MLP neurons of a small language model. Each row is named by its layer, matrix (up: input weights; down: output weights) and neuron, and shows model dimensions 304-399. Each number is 128 + 32 x the weight over its row's rms, rounded and kept within 0 to 255. Numbers have three digits each.
After each neuron's rows, "fires after" lists the tokens most often just before its 100 highest values on Wikipedia text that the model never trained on. A number after a token or word is its count.

L3.up1094:093174126081092068147065167121152148164077116167113120111123074178125126129112125120139178117132112132138121096121090120096227102166101128189129121076104105121189120164137126131126143104121070139086134121132149125157120132134092162104094109106156102157172157121098152117134140120175112117
L3.down1094:207108106092105093167156210131159138145153116106159090188128148111143117158101190077112207058161101094138143170053065137105139088122122100113129165102114166120142169140134080087057114156093129106131136126150127190083122126140108068073176143182129149067127102161111132124161135173103107139
fires after: " the" 21, " (" 15, "-" 10, "+" 5

L8.up82:106118163131094175090121148129123097155123123121178181156123187115153117126126099201152102093119106058136178101135103145066121116133131155147151111155139086129137187153148124039059091086155130146106133139118046136141105121064142088090155100119140141145102117165134127090106158152156146168
L8.down82:122113108182118142082162117126088164090132114155089094140164154170161176057123115219135116147159137165102133087150154137130089155102137078192064123120110109154130100166154124116131090176090106138139139095132167129153123122144169143093161142096131108133137132129074127195126099104084157124
fires after: "," 25, "." 16, "\n" 15, "\n\n" 6, "'" 4

L5.up848:163120111185106095113152096120213186165116174102148155153139134185076134143144087166238160089147062171189136125139118124111116041108141138075123085144100097125144148142158179092089159124127150099146123149142122059109127121157128084215099134120065099126148166125100103103126179099139088078
L5.down848:149134106084108186167092155140089154112149099131163094135140115078167129153147156089053094083112141111162152138113113128167107082061124172099089133176139078146142080152190093042145124115127120145150130129103150081087046157172219081086109124141158137124104137180144132127141147171152120091
fires after: " and" 22, "," 18, "-" 7, " that" 7, ";" 6

L3.up424:124103145044140165093122149139150171120132100126137153155145107145108161145142169098218090085119106166137136127108118239163068122096113097156116127166190097169052187128194130095158145179098150124159148147108121144089150172110128150098127091163088137158141136156100121106104104081185138154
L3.down424:138166117143135081055168092156105108195106162118102165102081150107123121178110119153173166139123118192153190122138153090115088133126134100118161164146120107137096080055088107125152179158157177135149125062186090178127128054058134088187171194158125105087175113098127155160191153106139140149
fires after: "-" 51, "se" 4, "D" 4

L3.up420:103107146181116127143106124115116111114165128070069080146077154119037074090175180145144139138109089152104154172161158174127172117115111143144149116139164142097139130155132143102132149124118109151103082127140104095127168068144132177139179119139110050102144165126078157090111120118170107114
L3.down420:135136096112119117132136165183125177140090140124126141161132088157162140137096167077119104150129173132130158091171053143103153106113133105137082117163160057168141097118141098146142092134074121147134074109121090136103164093086130149105114127119111128106224108108142113124140109158148139078
fires after: " \"" 20, " te" 17, ":" 12, " the" 5, " 18" 4, "-" 4

L3.up882:091130151158158142154158121127075139079155143169111136091157161148101142175150142141156153091179103176163123128140156111114082137066128175116141141120139183157117105150110155111137104146126126153124092114116118125192158130127161108108132166160024140187126067094157147113135123146094108089
L3.down882:195159092160122096152089122085156085195133121123163155124080112116093093123083144106139150073077135141156136147137142118109171135130048162166145155110136125147136108201081172172196137147150159149195197088080110146099156138063095119136111174178160192151237128178196141106097124107114168178
fires after: "," 67, "-" 11

L4.up816:110151150078137176125125132160089145098116143118094105088137093138146115152137157175165117144151111134138099125115161138152150156095098136068134137091116105145125140145163118141141156114130078079187149141089135133145204118159133162102151087148112138090186077159154137155137107098138084108
L4.down816:124063071157158160092130106080161116124149171144203151162145129153134155119088092140141099114127121054134125093148097128106097159161126122094103191108077086102138118158145151108150127132174134156112125151162111138133100155161164157102117108117115104155049143123128150086118153141059131102
fires after: " the" 35, " a" 15, " an" 7, " The" 4

L5.up242:100138097158092098152143115100144144105100111146114181111166154129097137084114128186142133150161116122110092204127093160136089122091092173090123169148137112110099140151140131110208091123200155138145125118119071108170142106151110078144130074108150091073102123110102152139176168118099168128
L5.down242:085095073129137121086120196142152191050091068183170092132105129162135167121081170119097129103139121180084109142196160132147131141137126153091047106097183110136134158123090115160160103090113169136147121097055120106109124118138135152111165094082118196146139201103117115128179062140170121148
fires after: "\n " 14, "-" 12, "'" 11, " \"" 10, " (" 7, " un" 4

L5.up1188:133079058155147058087109114123140058100105125125065155042205151151068130191182098139106109111114086116070119146111135128091125103116092147107154163153132164111195148051052108129090134112126101133137140133189164159201082154140144107108085096134124087131116175138117118133100103101130100124
L5.down1188:094157160087178162119161132162171105167085116145211107150093173092071112110114111115156097143155153136095144114143094143180125099162129159066062085108083153127140106130153145124168093136108157124162180138149091155110169159074202114070112096110153087161174084170099162145170146113135110117
fires after: "\n\n" 64, "'" 10, " the" 8

L10.up114:104163093122191127112152063125160106159079081138201108124154100099157134144147142110138123183184132111092189167070080108162135079136154102093154170177117172116163119140095130133092144108123143174148115135125098118158141132126109147142088176118132150152134130163101149090136162159156098199
L10.down114:155123101196108124139113171160070091109149143168077112120134090102050061131106111121088161113145132146110158158102135182118085157176116062098185132150098067089150133096126112167102133145114131074127183091124149105196125174133155155133155153171095107132106115153141173149111169126108100121
fires after: "|" 36, " |" 34, "°" 5, "/" 4

L10.up946:125075122126144168138112098163103113122099139115141127151137070124121087131147099089210141149157124131139129118140111100095159128189089130111076133115141080115191143087133137084115092148110168113174103110124084136131173114087078096117193102085143159196096155106095119153139089113172119094
L10.down946:106107100148170125095082115113078118041135151109069118075154113117158072120125161110123130177175132118080157157148194112126085120097135143060126098127123117140135045156139196149124089109122155102111148137097139111099194074123159062062146156143112141188060146117143142156107057145141144142
fires after: "," 72

L3.up200:164067103085104159148119128118124111138115148142135138137179135115134124130121137155137132096142104125139133154156154157077085108107108066141144141155127093115160125115115163155121143176136124177213136147165134091167130170125125107161068155118143093090169120136154149038151155103151193182
L3.down200:175109139105106074182151135118130188085117132103097128086129135128138134120173102155191117174068142095117085077191114136122105133145145133142135137167124046149137145116140163148024123119021128146079113153101152150104128092156118097109108149122137146143079228155119104168121097143096123075
fires after: " Gr" 48, "V" 5

L5.up740:116172114137095134049199157110105101143096131147077133103123123157117100107144117057143098086160119172133136137160116136150059154135161134105048116103151142155052199119133197117072104140154086162152126147169128092141131124122136127103098144163117115123179175071081122092125151113134076185
L5.down740:173124155172148097176106118112137120121101072183153104126167069072110134143107124099163082113152152122162147089144127093119155107122101077084116150130156111145135083087109123119132100121052173134099084149091114098071141112144098131115121185050192097137084153147122083129098053126130108062
fires after: "=" 45, "-" 25, "|" 22

L9.up548:133149090114176173101171080155130161123139126166125179194116121168093139100117090087121101048148128129133095120132219139134123116124080112100155156109134132112176132102132116151091153088187065165144161114126150158150135088130095095095140108115142150130102155145186098123140143105143048140
L9.down548:182129142161130138120168132122138097124165114103121083075168067087160145146084133142140136163158168118110151097139124130131182123156149137154149158101135117133149189134105091141089175130105114072081206153100162111117085127178137191109106116128116138117156108122114178153095094096102179111
fires after: " |" 21, "|" 13, "/" 12, "-" 10, " 3" 7

L4.up476:129175141191137074123094127137099111154154155135113163136142054156091135139159132206089124159160074156116173105137125140149125136147125119137110123133120091135213085095128119177060132124168122095108089063104115156113064134145139128125142108102089097111100151113074169077193147100110161143
L4.down476:090172139168163131178101153143121175171174108127109122124124147142133133084129100104157103152081090044127118154093110135107112106168058140173128113155094103135083184131082204089080101135123144086181124127130107151131129153095177149100113068118198111138141137097070139143143139111154152102
fires after: "\n\n" 100

L5.up155:139190150092211080084166128083145101117117154098088124119178081179167102121180143140152169120094086172059092169070135175125128150112070144096077076110130162138124164176059155089155150141164124067106157186142116135151151164115130130154126139152075222182108095121109156129178077117092133110
L5.down155:093137168074136146138118098143113127140117142110108115167151103135179148100099120131173135093144109129140123086111093152113098072113096101089115112142148139128138151117206153172133112049145172111153130080085186151086120099121155147176146190097129142107087132159170140095106092106106148082
fires after: "\n\n" 99

L5.up1219:085118054104143131145119094121109129105116106134166157163100117133112126175097156141136124071093190150134161117162110137157143183108154130113132171156163134096126132130108149122071147089157125118073119132062103127137141105178128144105147163149111149117122113137148075128144122113144125155
L5.down1219:141142097128089149087113163139132168175088179137161140088149121174160148203119149193132120086115141120154077156162137126111167137111140118147135104102094108133121127157123068101127141090122135151138164129107100084119110095119106125166109134161139096122130108099131176131138138042117137144
fires after: "-" 51, "|" 45

L10.up0:131092108132105133137103121158170132088121052149176143155083090174132151136171144130132160145133162078115063187136049108075077128138107122095138095147151111125126084154141157181123113167113187117108135175089064141145167157131104084089158124128141150107154141202130131064120123120122129201
L10.down0:130128168155139105115095142146109165109080139117028190122170097145175134178156153135093157095128153134097164112112133090132098195123124158115092176096169155107199174147077111072153168097106157121106197174139181090109124141138146175118128125159138073137095135156142104099128097124105115120
fires after: "|" 50, " |" 40

L5.up1079:101170087151111119200141064093146053098158123093096170145133132172182131048125124062105144089161134165128110126147143163157092182084128131116130111082109141118155155140152117160105111121132148113111135111130132125133138128156211114132164160113092140130110122121120137055116148101102102080
L5.down1079:110084102103119124146097132132128154185135100137055142127114106140141138205116125136125078140109146122167149083201111191152111109146113093164050101179108075112119171116205092094096118136166114077150111156100156135133069099105151111104194135137131157115131125163093142156148122087144114135
fires after: "\n\n" 98

L4.up1164:164137127144093105172116135114159071180153114179139213109152130121123186128158139160163154126139039106092091142131125134147123138147167076110154139148135162162084141108147122143180085068141106150117155118130115114132165158151042136109140091132105086126122125146146107035130121159135116107
L4.down1164:164127037211059123108104101084118106157175111145111143161114152104135143097127101129150089070146112123180092118108150151141098074157135135174112147111122138137095109149182138089107195125111115177129122097059084120117170149070077176098010093104151089098119145157117140140131153126147155077
fires after: "-" 54, "." 14, " Wood" 5, "\"" 4

L8.up983:119155161091128174176136157180162153111153058113106177122118165174128101129184145115064144139090181102164146149127089176121166129132128157112091165093094111094126128135151128130067191123137129148133068151144154136174116111162107155146183117154098080076156171137160177129113200158145150111
L8.down983:100161098142115111139147103114122098108107110140161110115152086119175135088148114139144144149091147121102049147088126161153164124086099138180147116131210151155115139099114139183153142100136159151146146061118091122082118137068165095124158111151125126161097112127122149109117093060145084127
fires after: " the" 58

L3.up492:185098154101122046129162117109139101137128120136107081050108157132098110152112136149135154104176121140109161111118135161166132141140156092112059156104139112141145128160111165148131058147107181120165102127160149237153167156132124157122114126105098131164100168136162083114046189108166163137
L3.down492:131133158146188104113161105159115163098088129178099135180125127153147108117129141103115138093113150159130110098125193132101130114104113131128099114137152141189119136122158120103152171057153105168057156144118097085107073112116126116147144171185135156217136137070122174110076102094151195115
fires after: " |" 54, "|" 9

L5.up1160:097108166103167080093088109080099080198091121078053124154191120125147137129145090185136079109120080113132132099165165135130138120113080142144117159175168132125178142079161167142129149152165178091189138114127199155077141075124131133146090115136100197142025083197076111125140101206131130104
L5.down1160:143114194137155107123111115100143081090128121095125169179181141127142118131147106133166152161102131138155085137186108141116139127107133073123084124123110171167153177175167116125077168175141122129174088156142119134137130109103165153152108070072132138119180107138115130147117164100109114128
fires after: "\n\n" 97

L8.up510:109137176172031130155128180158113162099076200077074166150160090129140093113135147115121163138098161208121137113090109152114151162135072090140128144123145153145107116071118101135127123100074138168141174151157116118165158109106099192116124151168077138123094088109108211098091127156136147106
L8.down510:148114112151080183133103062105086116085130113055156141135145150084180108144093164109201162128138102163098119078166056148093191092170130071076130116142126114092148130152086096124102157108162083108126073126150098124112168110125150108124078129110127133209124132117121116137092150101145135119
fires after: "|" 32, "-" 18, " |" 7, ";" 6, ":" 5

L3.up732:108076133086128104142102157127106114128121124148095205159072111126119183148183136143161153116151108129141222122070100076143129142105075120189106124164125118122202142108162128133198153121155150090134134168171091149152123124123113126172102147132149151148169186120132117150136079100158143148
L3.down732:089072111157136119108145165110147166105147142144140181159159122154185135183142140064118144115095145168189144089121069125152130119171132125132200153098087167136188138125096136118127129090135097158105111101114152074115101149135109103126138114095162098135061164161094163076122179131065177114
fires after: "." 38, " |" 17, "=" 10, "ort" 5, " ±" 4

L4.up1244:113107115109127123137112113115123187103186138167133166066133141067118126130092139154146148100111086151073085174082141142141139107149158114038134128115194120115088130154172157107158147121129137128120202111059123101130126149145130188151118180134130120038192181129117107136088110152094117161
L4.down1244:138132163069143140123113082117110083084151113061154116078083111096075133148108154114034151159164104118094071097114132160079113136061126143128166114121117154126143148104083104103148126119113163150131136127173147085164091104141084111100141202160102111103163092131111146130120141116145132157
fires after: "," 19, " was" 16, " is" 10, " one" 5, " became" 5, " began" 4

L4.up171:113155136091159139173100135152103127135052149104112165113091121144129117195157141117100100108157152119145134183128128101152154142075103131083129144139145131117123129130129192130159156103201184155099113168076146124096122119149132126114148112115096146153148100179120173161133160108127108076
L4.down171:148074047107132136132094082105152133137166054121145126167150126133131110074151111147123160144088136136164102152151116064073092125149164122162110088103107150164168147162061097129166110154089170166149116119111087163178108155125148166121144129167142107081114123111134102065130152093107140147
fires after: "\n\n" 62, " Win" 5, " the" 4

L5.up1233:142169124167151084121133171037200168093144227115142144100119120172118132107138073118186156076095190103150109083109109111157175034148091079069141121155087111154177132137137082146152085114082077120179119133140143110148121144128077196143108171179155169144160112155144158107175159156109093154
L5.down1233:175152076112132119168121076105119116100160080094078155074125170078131038080092136142140047155127115144105156170123148128119134096183197112144089124146067127181092116151127131082126147096127167195134074100133117140113122128119114086116124150138152117124085075124089140171137153163130120139
fires after: "|" 62, "-" 30

L10.up110:133143088090111176105135138118092182150136173102124098082135136116209144109085095117088129086094110101120122107128117141119144125146110088140059105082160176108138147187128105157156114111114076064114150167101155118170148131114098131080103086178101082128141112060185076129076068110153083105
L10.down110:154138129146131166162131145111088061094102080111126123148160111167138146102169109131116149123126109141121103092163160136125136136148130130107126130145143185140066134117186105146154144114142111158131102102147086156113103112201126130060142147104089152108143050111119187108095078089097119148
fires after: " |" 54

L4.up711:121145124122123121156152067086125164146120171048128075094145092147140166141145131075134172117147093164111112125122144141133129111068128124171090136109131065141226133126152143123147149156150106114187124148124136176141132134111179122128186138094070135121142097155151146130124137155069102091
L4.down711:072114085139185129124113106092133124133124065067137148118092107156170104132151142072169151108068102137097145122148109144066110133067104157120113103108127114107184149111139131140123100089129131145156142125129085087126149122101128108130091144198114139103073115154200114121150072145094148175
fires after: "\n\n" 100

L9.up1174:193117076075068144150161152101148178131071163052090095135189101135140147152144180152166120103151061073143119089087108144099106123115120182133128107118142087128098104113127158139149109116112106113130122167128124133181088132140142140180137123124154154140103144118094119123105140132146130115
L9.down1174:146119052126164142120107121116116125129124107070093099124101153144192138134098126104086124159093134166146119132232083145121155113147124170084084134116108157176142086123140142125133117110075110202182098055144110153133132144139121149140120098153105137114088115110074125162164121156070154126
fires after: "," 47, " 49" 4

L4.up835:176183127152120122169110079162113168198138136139150142149100162109104154131114090148100110113161106130059154116113121099133132163155111156138175168159061125084087129119137164151107110154125146158132129084091056140171144148187088143139126186157185118146157135133138123144121160170096112165
L4.down835:146193127129120124138054132086090177149106147182108173142143096134091078119104161096119185173133126112090096135122133115167150127116124171164097122138118163102108101104161143104167174183171101114038106153136175095106125147090139089129074110163097148117142185110133120174116089137085090152
fires after: " as" 27, " an" 8, " p" 7, " a" 6, " is" 4

L9.up614:086140142085175116145086121090173158105089079136071150096153112145166109161132110099118169118131138115109109143143097148112121096111087156125120113122101141115139148117119088097096143097131087128133145133122093113129133117101108170117146148121122158131140155130093131108086066169108129166
L9.down614:121075172066163113154117093137123169105135127107065134135163130117129141148097140137034131103138134102083134065124137118131086102129178121106072067111147100114133101158111065131125113134166120124098133153114158114086190131106127141153111079151082114142126119113167147087104098104097161107
fires after: " |" 49, "-" 24, "|" 20

L3.up908:140155104125105115150104105126135121115155109116102104123096099118136069108148093088159086106108152062116121131143177097090110133101115137157147134126133098177120148131075177093185091149116101110129150099150075172117162176112165173096094111098092158124119144156110108135116114150152157130
L3.down908:085145131191175115140136188111120193109090095132117162121152126130149183128178173121077125113116123151117169112129076107116081163063119067112104110112144113205201125099128094144153072116131165087116072115118100113097133066094118158085224087076103079160132169082104118107105093158126120063
fires after: "\n\n" 16, "=" 14, " \"" 12, " (" 8, "-" 5

L4.up56:152162133103158097101137117109121141151183079120124097131095181109114069127131108118103169129068075163080071114075102075100165119163130160152104096114107109075100136132192114121138180135075127159167086161153117126153140093145106120150090111135101146126176111171111135122086064147147160135
L4.down56:175134143156126120189139122107083102159133110158119085067101089176113141092130141106129147156149090168094129142140142152142093108072102137139104164104110161113163142175168185098139093120168177104126135151114144058110114132158136130108089137128137104144082178105131106154159132141157110132
fires after: " was" 26, " the" 14, " is" 14

L8.up535:143109099106133114099149069187131132081111210171104137139116046103170077138135091140140159095117109108116123129130110103122187083151132205111107056088163121118131128131108124150093203153142157102168044141116094072136174199094130142143119072087083125096125153108101157145093160104101115112
L8.down535:174149124089171135124132113120174144118109103102138089102116142116138119152167109179135166145133117125117129105109146150139118159149186116074160122081085144085170134124060082094122124105115181134173097067151094183125122155138108133150161152126156180159067062067152092148137147158109181195
fires after: "," 38, " 1" 7, " 7" 5, " 2" 4

L4.up747:186154152100108128116135165171131116122113138043122139127134087120136157047169166105127155083109097109183156124200142107130130093129135123088147148171174141176140107118153091173083115125136130103132168148120160110129132132115115140141205144141101057162153124144111142098117118099115132099
L4.down747:182173123148110082117136099123152141135157179153118131156069144129099076126134112156184101166129129145164173107157162172175109126152111141142198148153156080160148138131148094163137100179169113109163103070095124146015093116137059141121106158119146160138056174149155152146155157116065135123
fires after: " Gr" 54, " Me" 5, " Got" 4

L10.up327:119189158118125144096097133080143083149148132169094136135128148150156157115161100118167187115108149091097146132146165143134121129178095116073090081125145099156162110116167132195119115128132096168094122133118111102093152126138113124132140055105101120193082169168126115145182105078126117134
L10.down327:175117114159152174118155070168137127097103123140108148105128155156115159169125090120100098111124127100107133105099091119130148175110136160129124129145112132129105122102135142136158150105121157139082149188170156096157188107109196171150133047143116127117140121122090154122155074059065090068
fires after: "|" 48, " |" 27, " a" 6, " an" 5

L3.up691:167121139188119162102098160166186098126097097083126136113152160130105141127150123171154128180185160124173168081142175106095111115114115065115163130110131113176115122169140142115131161124192159103127148155157102106130079158125101097119127104066165152142113132189144114087073178123145120137
L3.down691:100121155147144136128139115174168141090125093127173095079101112064119098128123134126117143131156142121087195091116133138141088132169096101077162174148087163129096118128156110129136067139138143175144150178122158125099146112143087152122163154108148148193086130161144172113154170091147107071
fires after: "=" 42, " (" 9, " \"" 8, "\n\n" 8, " the" 5

L3.up979:147156141078073163092141121163117080136120085131114123102152131138123137125147161135178177158103122199153138078197150121125127058126090138140098085189111084108119062129153170121158153139128118158172135218158121174130196157151134143139132116164175133107155131105129174145080102113140152111
L3.down979:149146134161115096165110126110151069135081148166177120121149094136132141168132148165097057144093170148139183145084081143189120191096127110154101118131179127116108120118115118152105150082155120094135082131129164154166070105088073136108091142107107119112122110110165138130135164058105167081
fires after: " United" 20, " the" 17, "S" 11, " b" 10, " Bl" 6, " Bel" 5

L4.up1109:076157191185155133100133128120143125070148131131162122095085156078142127082122079058137149089143138118125097108164079103112095167178140198143110148121080163167122168172124212044155181212132130144113141150167077114131155139133058163117129160166123125158132114139089059122105115101120169165
L4.down1109:105112108140218153154106095158099147119173154155160148150147104167137129076081103071153162144057127143125145112111135120131150140137104118114102144137142154149145092125051113106160104124160158111108189136083130172064181181159116099181158129134117130114165112084093131143175104082125147127
fires after: " (" 35, "," 12, "-" 8, " also" 6, "–" 6, " \"" 5

L4.up230:161125147168121098080144077096144087157147155147090136084153131144186118169155084151119082140109079120123123181141154157057092181105126156137110148113126133131156141146131113186152160023068084106121165117099216147140101098103077120112154136121107122159138148135139096076083160118113109146
L4.down230:075131093112113096118075145114131168106162148118100056167153076142137112133147115132115084105127141138094124096180124101142078133119142153121154093113191103159090138155069143088185107146152200134116105059122131132128174148099141098161123178086146109098165138171117135142194168113158095118
fires after: "In" 15, "\n\n" 15, " in" 14, " In" 9, " 2" 5

L3.up735:155152086132064054131140144148106057153139117143094075115098163135121131115147099082135154072161157081163131138179136131167114103125073126144109131111108135157193128122147148051120193107134084112106160109112131115219159129117155079113120137150119116141196136123126104142164108068119149104
L3.down735:128123102158126130115109134136125101100025131129119049143109112065121140141103117105094127140091129069078084149123133154136086163195082081207075183167074118127118099189092084114056104098152163126116163126142138091126112140122186158101147094041113071116099135095105134101088098162117072126
fires after: " the" 19, "=" 8, " his" 8, " \"" 7, "\n\n" 5, " (" 5

L5.up93:100141155130144118127124157107163089144150161131123144119138127158114135121141153133208183124211120115131068085075129094141092154149150119075141133124093125170152089103132092118155106200088171050149118131205125088164173124144158195162104127109180118147106138117129174100098120144103081090
L5.down93:165164157121100118135175107069116141221112059122178118082077107149093153139154124107126125104095119113132100152065179137088118145120141157122103110096082127152174150077156147210160103091123191139131119101090132085159154118131127136123079128161157116149098153127117163117089159177107115123
fires after: "," 40, " C" 8, " O" 8, " U" 6, " Rep" 4

L4.up813:125108110122174131187131157100104051135100133135190093129150119166158132107107172069139111078111120144149017167127122182089088149146094084141132083164152143150151198138123167128128131121116118141175178067141116172156131104150157182131093092144102109182153132116188127071137165149106158118
L4.down813:059139107132090164132202136163121132088140144199097173061115144136098190181095186169159144159110097151077160137138163143086120153112124187078087131099119122134132123103092068130136182112152165093146065148118151091087141120134107165094142177125157143165145103132131109137177144148164097161
fires after: "\n\n" 58, "." 22

L8.up394:055161159145099109220098093132144086091187139104144162111125166151149142114168198113161158075172112170125122115145173163092151140150125133159143083120102112106149155078155161118118157163111134140153098119150126125131122134136130110098148132085093122131127148068127121146098126189130105145
L8.down394:203112115073160141126132145115110144091180132172139157144139152160054095117066112159208151094109149118130085130232132141112139157168122128196200150056139163091123098071116177166140159120115156226147124101141129104150089066073115102165082113165066112133110123142128157164120113141120132153
fires after: " of" 18, " the" 14, " is" 10, " was" 8, " are" 6, " as" 5

L3.up124:142150165109126092128149157157144122160108111094140124111130142063142116167169173110111120121185132154113137161112080111081087119137118155150144109125132134157112105146117169148125154185174134106149142227135116181141114149088168084186092102107113145167105116093120210159156084133153103178
L3.down124:148128111111107169103146185039103150109078117183123172128163094050131148136153105153120125122113088099115171131089129162079125156133123117115156107137110104089142100089098153147107182098089109131198097111126083149140144157140103145125144135087127129166086193165133062166155112132162138116
fires after: "=" 60, "'" 4, " van" 4

L10.up901:107155133103172120100169142158108141070069163169120177094077110140143144068148138127167151128155169113154116071111145189117120140092167138114079132096107084051102160162141098138152076079132161075067087144060138186110129146131157074167102145117106078130067128182105155145076139125119117120
L10.down901:130140149116073089124151129149156138132141157140166134228172123145129111119130123133099156102105129133161136121153186160145098079100112163128114055070092192139124160195133118148151120155077138087113141155112130160099152156170078155082126111053095179135076051083125129106115143123125143098
fires after: "|" 55, " |" 45

L5.up970:125116179163134110085092160098099113132110129095107146174115093143094140132089114179146133107133112065085097178143106148159164098087158106201091179072106153110127059113133238080137088070095148141141162108123153119114107089095126172138153136142077126075135152155089111111116113129088164100
L5.down970:091156118044116061156104150111138115128169086127138152119078136128146124098084102058111051168157167129070121127101101129050149087153124094021090134163105150178182204160068131098120182117071137165183177168145136166120151069078141188116143122083229093061103176124114072208129148189126081130
fires after: " the" 44, " (" 8, "|" 6, "=" 5, ":" 4

L3.up87:138138174110075055130098074168125128153158165168107123061169160146124108157101078153172182090188114094151181091133164149063141096134119109120091159105078109114118132114180142081148111083112072049167085144168119098154088100124166154192078125100129136142097105076104194098130154103144128078
L3.down87:104133068101120182126134157126151150109123129144086100095126132172145129141076143081128159135069146092138193119158125028164142154105120135169124154106140154135163127143166140083138101121184128117127074153128201120145125102149110137151150135138092119162105105105136181157084108198087082129
fires after: "," 52

L4.up8:128098121105112112070077096153135128089142177127124127112173110144115118166145093138121118156136174136186146177196133196089160080068162114128149131102129130093132136124168130093139172090127122146133114132173173136114119123112093077122100140079129125155148150071122084158164090098136162087
L4.down8:112107155099100097095165128088168134123117115147104122091186142143139146136100095090144116144140113095133157134108152107114145088070174127075101099073134032176170085113144112118125162104089149124129211152135124153179146166093058135103126100068163067132119103146072157164095184091126088135
fires after: " the" 64, " The" 5, " rail" 5

L4.up1169:081053166133169120148149075120138195080158196112115118068185115173107152118061109116181110105111096155156101075106072140104130069175120073135167119202147136127160146098157193098140105142101067112114155143133116095159117141174149156153086094064144141120136073147103164147135148127144137145
L4.down1169:105152113095166160116145087099106123166126092154139106087143156074151137116106119085150140146161115117127180130151099171110130133090096096150117149093174113159102129163116119126119171130079246183163097126091186148174123117134154094150168097175077112133140186144135121118143127112128152094
fires after: "," 23, " well" 11, " (" 10, ")" 6

L9.up1210:159076110152143102136152131109098111121055194110155147120094075163099147129094149116139123096142119164139145136175107143146121129128128159119114149154170155147139098080143160171159102179160127125102136134118154097215154116091130150143131132163168130180140083133178167068109102115092157120
L9.down1210:156104188135074108108124125166135146143102092140114132101146133104157144003142128177130121152062057160081132150104125075118132122140099153127162105106182134077168166153102074056137117085094218126080134055141138167081136083108103172095179107117132137150107149120097177100121161115084117175
fires after: " 0" 16, " 1" 15, " 3" 10, " 2" 9, " 6" 9, "0" 4

L4.up47:170186115138108125141159122141105099164105103047126180128086142078128097113063136160129161077201103161120117128127176109102129154112112103105151061148116098124123148089178151128165180066115150140127159117095115096083117120063108147177078142162120149075168153146140112091075080129079091138
L4.down47:208117134132115150136152087086143118105207160214084135137153114148088131112124127145041149069161137123138112127144123096152159154094149181101152154125109143065141120065136138092163208178139147123133132111140190141144073149167094068107086162091149072114132120128151181100121113129136125105
fires after: " the" 23, " was" 17, " \"" 6, " (" 6, " is" 6, "," 5

L5.up1200:168201170079152167234157151041152070089147221124109133127166166113180155181149135048154137132117133104148126080115128138188125049171080066105141079128123054139172096166159148107210133113139113113122116170113125133142178151164155125120150117134131152070112131102111175065070166105102115127
L5.down1200:133085174154171130132089076184100168117127108143134147158149109130128132091138038116147084129143137165088119153134181140056166144069124154129199104120065137186132130106106106172177106125102154098127099150136146083165095070099113107116118136180073126091085128145136127129134142104150156136
fires after: "\n\n" 98

L5.up289:123146149144132101115150099120118130092192206164145151068136146109135119114158129116128071103118143122174080060093133127177187125118055057057094144112172145072097147118176059110180092122115115132084152148139115181119118158132097111124117134132169133154131115168100122146147143123138066126
L5.down289:155148157129073130089151116080167123092111172140135140166123096157186092090148187103176148069149166103171169109139170126132117109098121091164159129127092075129113109157130101137130124126171111089096214075164117097055061148142171119117126128103105098154168102151158148132105102110129134150
fires after: " |" 67, " the" 15

L8.up1269:145141152118119062148113097149127115102146142153056134085155157142141150124096111175116107112150118149132112076056134119076040072109174144100153123142157158143092160178149129133103116107122132087161115175130104126095139151135089089121125106069193203168130135114103094116067093136161069148
L8.down1269:147099084166156075140139129169088126169197180147076073128152099134082120091088093121200158136137157141106135165140164057174153126072164063152157114141111096158103120167140081089120119141095144182147159160100146136133062102152111165092159192152144157146168161174104110068156148087173070148
fires after: "|" 34, " |" 30, " \"" 4, ";" 4